{
  "num_attention_heads": 10,
  "intermediate_size": 1280,
  "init_std_o": 0.00383,
  "lr_mult_o": 4.0
}
MLP neurons of a small language model. Each row is named by its layer, matrix (gate and up: input weights; down: output weights) and neuron, and shows model dimensions 416-607. Each number is 500 + 50 x the weight over its row's rms, rounded and kept within 0 to 999. Numbers have three digits each. A neuron's up and down rows have the sign that makes its largest values positive.
After each neuron's rows, "fires in" lists the words (lower case) most often at its 100 highest values on Wikipedia text that the model never trained on; "fires before" lists the tokens most often just after its 100 highest values on Wikipedia text that the model never trained on. A number after a token or word is its count.

L6.gate252:519475524488445491575529443430435572446485412543512495573369455568559466496542422522514500506509531481514513444529497543564467406479582409546528537568498564486495438477631574559449523418470521467492556429513475548560472545534569478451538533390635538433515540504499529396587416511481400535515435451531459433418553514547512442593561466515543486480419524415490537490529499472467518521543517472489533473498493579473458443529477559483456543406425426512488609499454457604536509406535409419443509492449422442462487558522623561531470461486467549544649514481509573381473460572438460580
L6.up252:470511538538496483510470448509502466491490522482501486525508595483510486440550550563500489541499462615532466632393399500486538452405480474508481471492552559582523451405480449550492463479647560585537554471588477498569614521415587462479491515462539469451455445518492391413466545453429574488528373470593386449468513620517468522513519429499544523390457520536548501559431428508460541466491536564466465482517472512489456461475448499500467530520539493448461516531531525465433519474419493457422467526433427565519551506461457514569568485521584446508447515529610495568568447521492454473
L6.down252:450559524502438493467457512511443575476562458487489438501492580439507498452535450525416456477463480484406511560456508545556534466445459487485583441535514586485559423454564477501490524490489468421531556535512536551435515550539534468454464500519482458470443458405540494451481527467486555555345492441513548530527553623514508426455470447453602542445478492604509523491553440520454506555530481440466499544461479526452552471429415493495511583520495504581522565488559443428466499448530411438538547473415550499491517536476551546522536476589481621462561504408506517470505449517526506497
fires in: "as" 56, "is" 19, "to" 7
fires before: "a " 28, "the " 18, "an " 8

L10.gate519:539601560484453558448547490583567528489432538543472578568568551535519436395443413643610344408494569567489539607470613549519567468548513570508511575505500578621420506444481472533486448436507585451529469545576565427478510552476439337440518412594492581531542522626439527422349552509531458548411420515476540484387512505495457494444535515517484453556417507561497452461542506491515506560474432465485442488530503515494516526559460558464516438458464542461473544528445433564584514556546523503598437534532451526431469494584506525522455485511564449502534457509532426461478478467442544467
L10.up519:387488492534523481610506470623441483497574567554473467463471520498518488415532547395459504505469572501594508526531520427528484451527526528459381472506431577504468528415447555525559493502476545508541507540630512484521502520378438435452464467541504575550559479530621484537462387579591449580440477564467535460434557525552526540416444459471508525482485570578488554579581398550611565447556528549541511417489523413583470490522568578524564481422525511472473462564430477526555514496510444557509436432467516454439496476451454542537487461461522522500502427498565519469544438533506539527
L10.down519:492561524472442427470527506531491435437494604406475557516480473467484524442499530545479392509493537542575547486519593468571524520569500565576449452543535588466542486409472423472449563449468613420412494497559455567504523500507449435563517478625528630585592562514487543498459474578519459492464512477458521450504578567547441503415481526507486429541555487489482513540518471601505547534437504502526473554500509515594463563492488501503541494481482636550532498553522467475480441533399439493494468459587423547346466438527488505461481506432462495467550541537518525553503477532498503416
fires in: "in" 32, "of" 30, "on" 17, "to" 12, "from" 5
fires before: "the " 61, "a " 4

L12.gate145:508442416501525587563521519449446451440566483537523448409541460406511488483418502417512469538418588565483513508536477444529450470557443476497473583412460558453487445489538527440551545491495377408543456622378508504520462467363481490543458547451476468505380500482441534536464561424552526460525549463429560422520507523514545517489444474498544440486418500520503528493517430524493583474507551541551499551541422426417487526429426505461542630492505556622442529451488518465520474534485465472502492440508547522556469569524378463503567608539530468457494463472500525500466440479534524550
L12.up145:567451520459479626507507560566476481453482531461549510518512494483489595456507500474501556497408511544540542525503493540556423435550482361469400452452483536502406562510532422467535540508548415535547558606555566493532531516448462592390571488580468468433409506438543495519468497413557524476536477482555558445478493468431423444560543428436545615466470390533518514504560546455399515438507580526541445495579500528429441435556321519500529543521468517592524484489429532428519487501551483491535485548412529584548551468483510425482514512523518485482588512485413526494468495483531487502
L12.down145:426473552460519521530524510459412451536535395464416520454498565494611476487471498578500441459524537472511536535542514538520412476545491461555421571475489481552446510460510560467570538535617479453473464439485506432556494483490414452433493511516507480496496485462462485554505633435458421486602470461511482525549444515579414483516499560484490617539566381590522513545555514468427525520471561540474397477612493404441498521518533603444436546524516450514489433534494519451518455490615526413485599540491433485553538429544512567445535523472526501529643460547474477558608520548456506435
fires in: "5" 53, "4" 15
fires before: "," 16, "." 11, ":" 11, "; " 8, "–" 6, ". " 5

L3.gate1204:416494501503507490515396474557553486546462463493520546499458490514519444499515462467484524464502482473541594451511467429504488533452568455369617412420470509613491514585528534527466508431493469529492519526558502485572607508543507546513470451450535484470599482560449574541532406525480555511502415469508531496402526478486502558592506600528496575434562522491493574577512469503562464526587532539448593581506453531519465470509506472435430498520529500449527554558411401563505552488524514517518538593549451485490517497537427503576538481595517443444554504521476456485445557508526490599
L3.up1204:423485506520523497449440492607406473639457475588484497470541459482626564497488450551446493458616525610514552477507445475332456494407524493474506479515453473530549494446445405524564510574470526483537492468499472519469505459467433435509585508500441569529516514521451506526547547449623425456560518518421514535445434550502446511533512547502496412479500555508457559536466530473539488486504502383488502569516516536534430426549455493493516505479435467513574476542420493554508506523548507503515523510520444445512481513415535434478533485529472494527564488507490425425489506482465447533
L3.down1204:583552648431426488519458406455481551499510423474519474451508564443535505582479414477511500526500476510544571440533548421508513552409527449432670482438486413504473509508506516424515629512448476483495456445517489404558525547543581577563552492528457464433510517511477478457543430483449445512601549534448537448445485517544621557458536463488562500506545489550478595549530518446457524514467561592560520527456434498479526452498469485582427482536490494519440501619479453514448547561540431459481593496557469577540500491462501504562549437591441467509560466560378527442542444479517461464
fires in: "18" 12, "15" 9, "16" 9, "14" 9, "20" 9, "1" 9
fires before: "| " 79, "|" 5, ":" 4

L3.gate370:405535498566497476553527461532493468481423536476470526578524466438556522559411469519534531487524451404465424496536484532479548519668477562469520415399474508543534436515518600417531535461497517515570539481505540511404484462466480550487570481642495521424420481490470449562575403564533457511495562403418461534437469570528497445480550450526483599533542517607505494465535424519489479588430544502431478437497489544393552532457477469563472497496521557418581507520427545586553528437479468535464535416477552493473498504470448522493539505469450500470599420509502483391412477491456469459
L3.up370:580546505547426493427482451514540391560518500487463515526476499478469582479424601447462527487481408430447474453516362449506574531483550374567505446433464485543514434488563421532487493493410480482464477502479493526523541478484493551508496464540513588442528507520486492401434481450452513504499531462431515474471536493472470443469569485513491457503563447518523520527420488569535558486481523523542571411547471467499392545530545467534561531391528502495473493522451542600439469539533442473512546449474538484508537479385540530519419514490537527434469536513469527542423551524509521500
L3.down370:481536448493476412527449537558443441503517443530506471550533432622505458603479477467466554514538462487539476509578439519454571462541437538435464429527435543470509536458599519511469476479439490500588459531463491564465546436456514556434441564621520668418462533484485491565570479503601514359401506459474543466467550497553433461516494482476507554517502505473448492495423525447503580501479454445526520521550465494450441490524498524468579574510458587508510522485461461451422584535554495543508536524509413458478488531404489450557485534592438573461549519535502497576351486591571607546
fires in: "is" 27, "was" 15, "frederik" 10, "healy" 7, "he" 4
fires before: "a " 30, "an " 10, "ik " 9, ", " 4, "aly" 4, "'" 4

L3.gate521:512434527464475472523528491491510524488522522463410536496540547546551549512511437479438468571469493459433527454439487515467556499466483526447520504555543464516554517472566480463480541454460521471425454528556469556522596485493504443425489530444467409475464572568537543517552596562527409431475502511512488516455498482466415494448434494542473559442501484473462483441457521367565508514587572483476460453469439547437490503593477544496577565417486441465444580563518515466512430469496629518507429483448389545444423506476544477492584479448473464492545585515407465503477558527562421510
L3.up521:526482535544413390532460430503454539484486529437423509511539498449633580539450557506542594474443488472495459420467491538419490427479555457442471497502468485451529509454519445503615579552397501472526478425537532407494510557469440493531596551588522469502489521540532472475471424531503485533505462629495406565529502489488482502546598446533520514455490531433492455420506444567476583449515547468396504427481446508479465478496502564453487471528567527498598591494577465519494517472522610454615515426568475535484577414514545461514543527553537518483535503501499413478570537454513504462
L3.down521:467465440515406437490516490466519539503554517506488448560488437445508470572520523487535547547466511539536474461552530459425546453534537443451507520516520495448405520491475529506507522482442568476494451457543508409452529491314536536520541562491534519511494451546438474492466473430469540515471490572441481481545562432435514434456557518500622520506524509538569441485427458580496440480480526434459442466443489500450482469507532491382514496474510490473461626497534470558542497536588489522557485461526546586553487464479495492481503452530526457485508474499503493436542555417551445523
fires in: "30" 18, "w" 11, "31" 8, "27" 8, "apps" 8
fires before: "| " 74, "|" 10

L3.gate1128:524462521532465537486523542386399539471526487479399411547548473575541591561570503495535463541540475430454562399508453571508496460439475506426601459511537506587498441538411573482648530469447507457491510439532482408500497514492486499400481591532587507445450449526548506487530521544567455526517471446454424482493563517626462533452492515473498571620495507503501475510569544464593475545493491508509398561492432570469503554524406547494507505548393465419539559597408523488482510498467572471532472483521540459443449481455449459549441500416466449542500584493561450438533539447400392579
L3.up1128:515537506489549471496531509421504423417495559442500438511527436506574522548452517470522539553486482477478541490532421439457497510511486562486512449465472407608574390533467568486537587499408477520528420471627458554529512565508514461508424560498520422465487366519509500489564472534573521497467534477404369486498626605535481544468440509482443569510504478445520492512555457469492440519434487552448419479514563586440529499475474479491538444511538423502579581595547477522568474515476542529497503466527514503513468492417456554463513524483452468525555521464552454474559500605453472460
L3.down1128:458436462473457588517476403417443503442529495483485420611524509507459552498602383482445540598538507540479526461549453515551467536504521464472493464520534489544441533470476483493588459590481444497525566469432557556431549490503522525486442516560481476450487494529426564376557494559514575536416478473475471428475563520535442509512502510483533534567521553511512500548465515498474507426478597485475517465443448506543511550441466569492483531550463497494550589589407519541394607488465460414539492509495521514454437593515502487503499516497416496504494488483587547534496403506557444558
fires in: "as" 41, "of" 24, "is" 10
fires before: "the " 38, "a " 15, "an " 5, "one " 4

L3.gate956:361424565499583504447412416525536406532454495515496415609525568546527501413520483475453518526502433478514578542462526551544549439509403436499428487446460570618515509551504476482535417501557532400445477505509443522450558508556530530495491593543504464498514537487468503467506513417472569495494497483535497472457482501452516566506528513465437463487566402464423524463509483495495485478522560485553536508572446417496435536539515450421430522564538463491506489416516530544543476377563500491511484503504582513510472569450549397417571525460551446562433493558542480503522492541526540420
L3.up956:483445567576475592449445574563552459495543581428513520577564522528559426486548521512497431468550528489595498556510516452589582395450458432588515573478522455396586523384428536569580475491441499522488494485536554530628501536531458556539503535505544486456562502488488448478533494449521435488524457437525553371466494486472467483441555562497385404584505499537486521500509508584489596575498518499554503519503533531474515512561477505483528516469518488469465552436504486556545569473568486637471490447593479540435449408599480564565501486448551469447448485646442505409493481500527494495
L3.down956:513497508492419383555551434563512578463499513424478520582513546525433495456483497514437528494540453506493446513569511565523535419434493413527555550439555489487537469535445431470450474473480477481454392485551564485467562417491579593578558513465564454457515568419563468543459614457461482481548468472539569463498464511482384486475542580454407419519457449433514460504504511605481505512491461527529520503507499549493509461509636503500428496449482546473447432437470499559539492457528509526477522438562557461427517480473548544574513455496489420475530458512520449455523574496526592439
fires in: "in" 33, "of" 12, "out" 6, "ending" 4, "during" 4
fires before: "the " 34, "in " 6, "a " 5, "to " 5, "his " 4

L3.gate1032:552515528480490466415513509515500494456566458457537512511509437561544472509581482470504522538494474478492479412444503454455507459465518460490501553615567548464516401447469405424452499536431436502454346576532537444448476465576507450566514481446487533541507596581490603493415468521554523501557498566526493491486479539509352489544506479472646488470464520466452538545496570532514493490485472443508465484513551437454449425575462560490580536424529538436471597608529513553511424501513507653542497530431458491599532478528477512516412488521408520466493422491470436611521557561499495492
L3.up1032:572478481537452484463487491595486539486430525553511495532496586501469513494457496487509490653464541491569468579501527523472463476429493535519588438487457452528499535523456428579549546427549553561447519515486500503515508608453478450488445503517498498435529565451533518564523500405484491536599436469429409557558440409501433468551483431540588528449564469429478534441546496397472460514521532603492436487440459581545452482484420539549512465582434432476531446548462557431487529480429447547546490565522468479431466499495514482518537441465421498495513545383514530385477451496517538554
L3.down1032:546462464372428353565465507515472532461447511490487441540491511412446522405527505548472500549504615538484507510503446500528538492413534497524494470524407364479502493549526528667467518489582510454453533496544448502568516598566528439519474414488527559492525548439562453511469495517469510518508495476478526474516436418511489510534445479514425525458516546481480549493515474521493545540445538389531458587412402534478503469568443403482393424477469539467514487552476564525478481456483478499617511495472536483458507518511517479419466489491504445504506521426464515433599459537465526491
fires in: "16" 15, "17" 12, "18" 12, "15" 10, "19" 7
fires before: "| " 89, "of " 6

L3.gate423:433568490571449509513502365424491387457593428449553407484440509498515432531448514600476519435572543434480498483471481464504405511486464472431499491573405498536538471513438522469560528394458472464566411513533523614556517497525580547536503510571406447455466605519534442526510493485531550500522601497477473435467493540494562546507508599532452486433518499457538479554505503437469560437482490561377574514460501486638459586506523530535453435499498534542501491500534544394532407453492490501509484536483574497576382531388454494504516470473517517498541472469528457500484510557551554523
L3.up423:464498574406355540543462513535550520517550502542445624452452406537532504458507525551499533511406436507603445433408464422512433576571520511543466478418402535487501515529525507493450514483475456511500435436561467464484509548512561463539518477489481568450511484513509546466542505540454517526445552504466501526514499527558574431509406491498563488590601437496510468569476572536514530474543522599590450477535545540494532517549595459497515461501505463442482567434493512560415505494480453559457548506519517515591509471509525542472398487444526459536454483564505483706443519518438477515
L3.down423:564492455507482582565555507516451521480458588571427472523509454489475504534522516494504604482480464487506480517501586522458570531538494563566467504409483514450535493567451472554413480481366476499509524407484527515427467544533625469459540510528417454478553573538451557421497536505465540540550438555428483553562504542472455509578449465452568454476559468495598496588482602508497530494467541537570502512583567449549510505513531524525572574499513483614505477541389500502387487470521465554429543455649566544406507514468579526494477471418467447572495490480564504497484506441508497493
fires in: "as" 54, "was" 8, "w" 7, "once" 6, "is" 6
fires before: "a " 27, "the " 14, "an " 10, "| " 7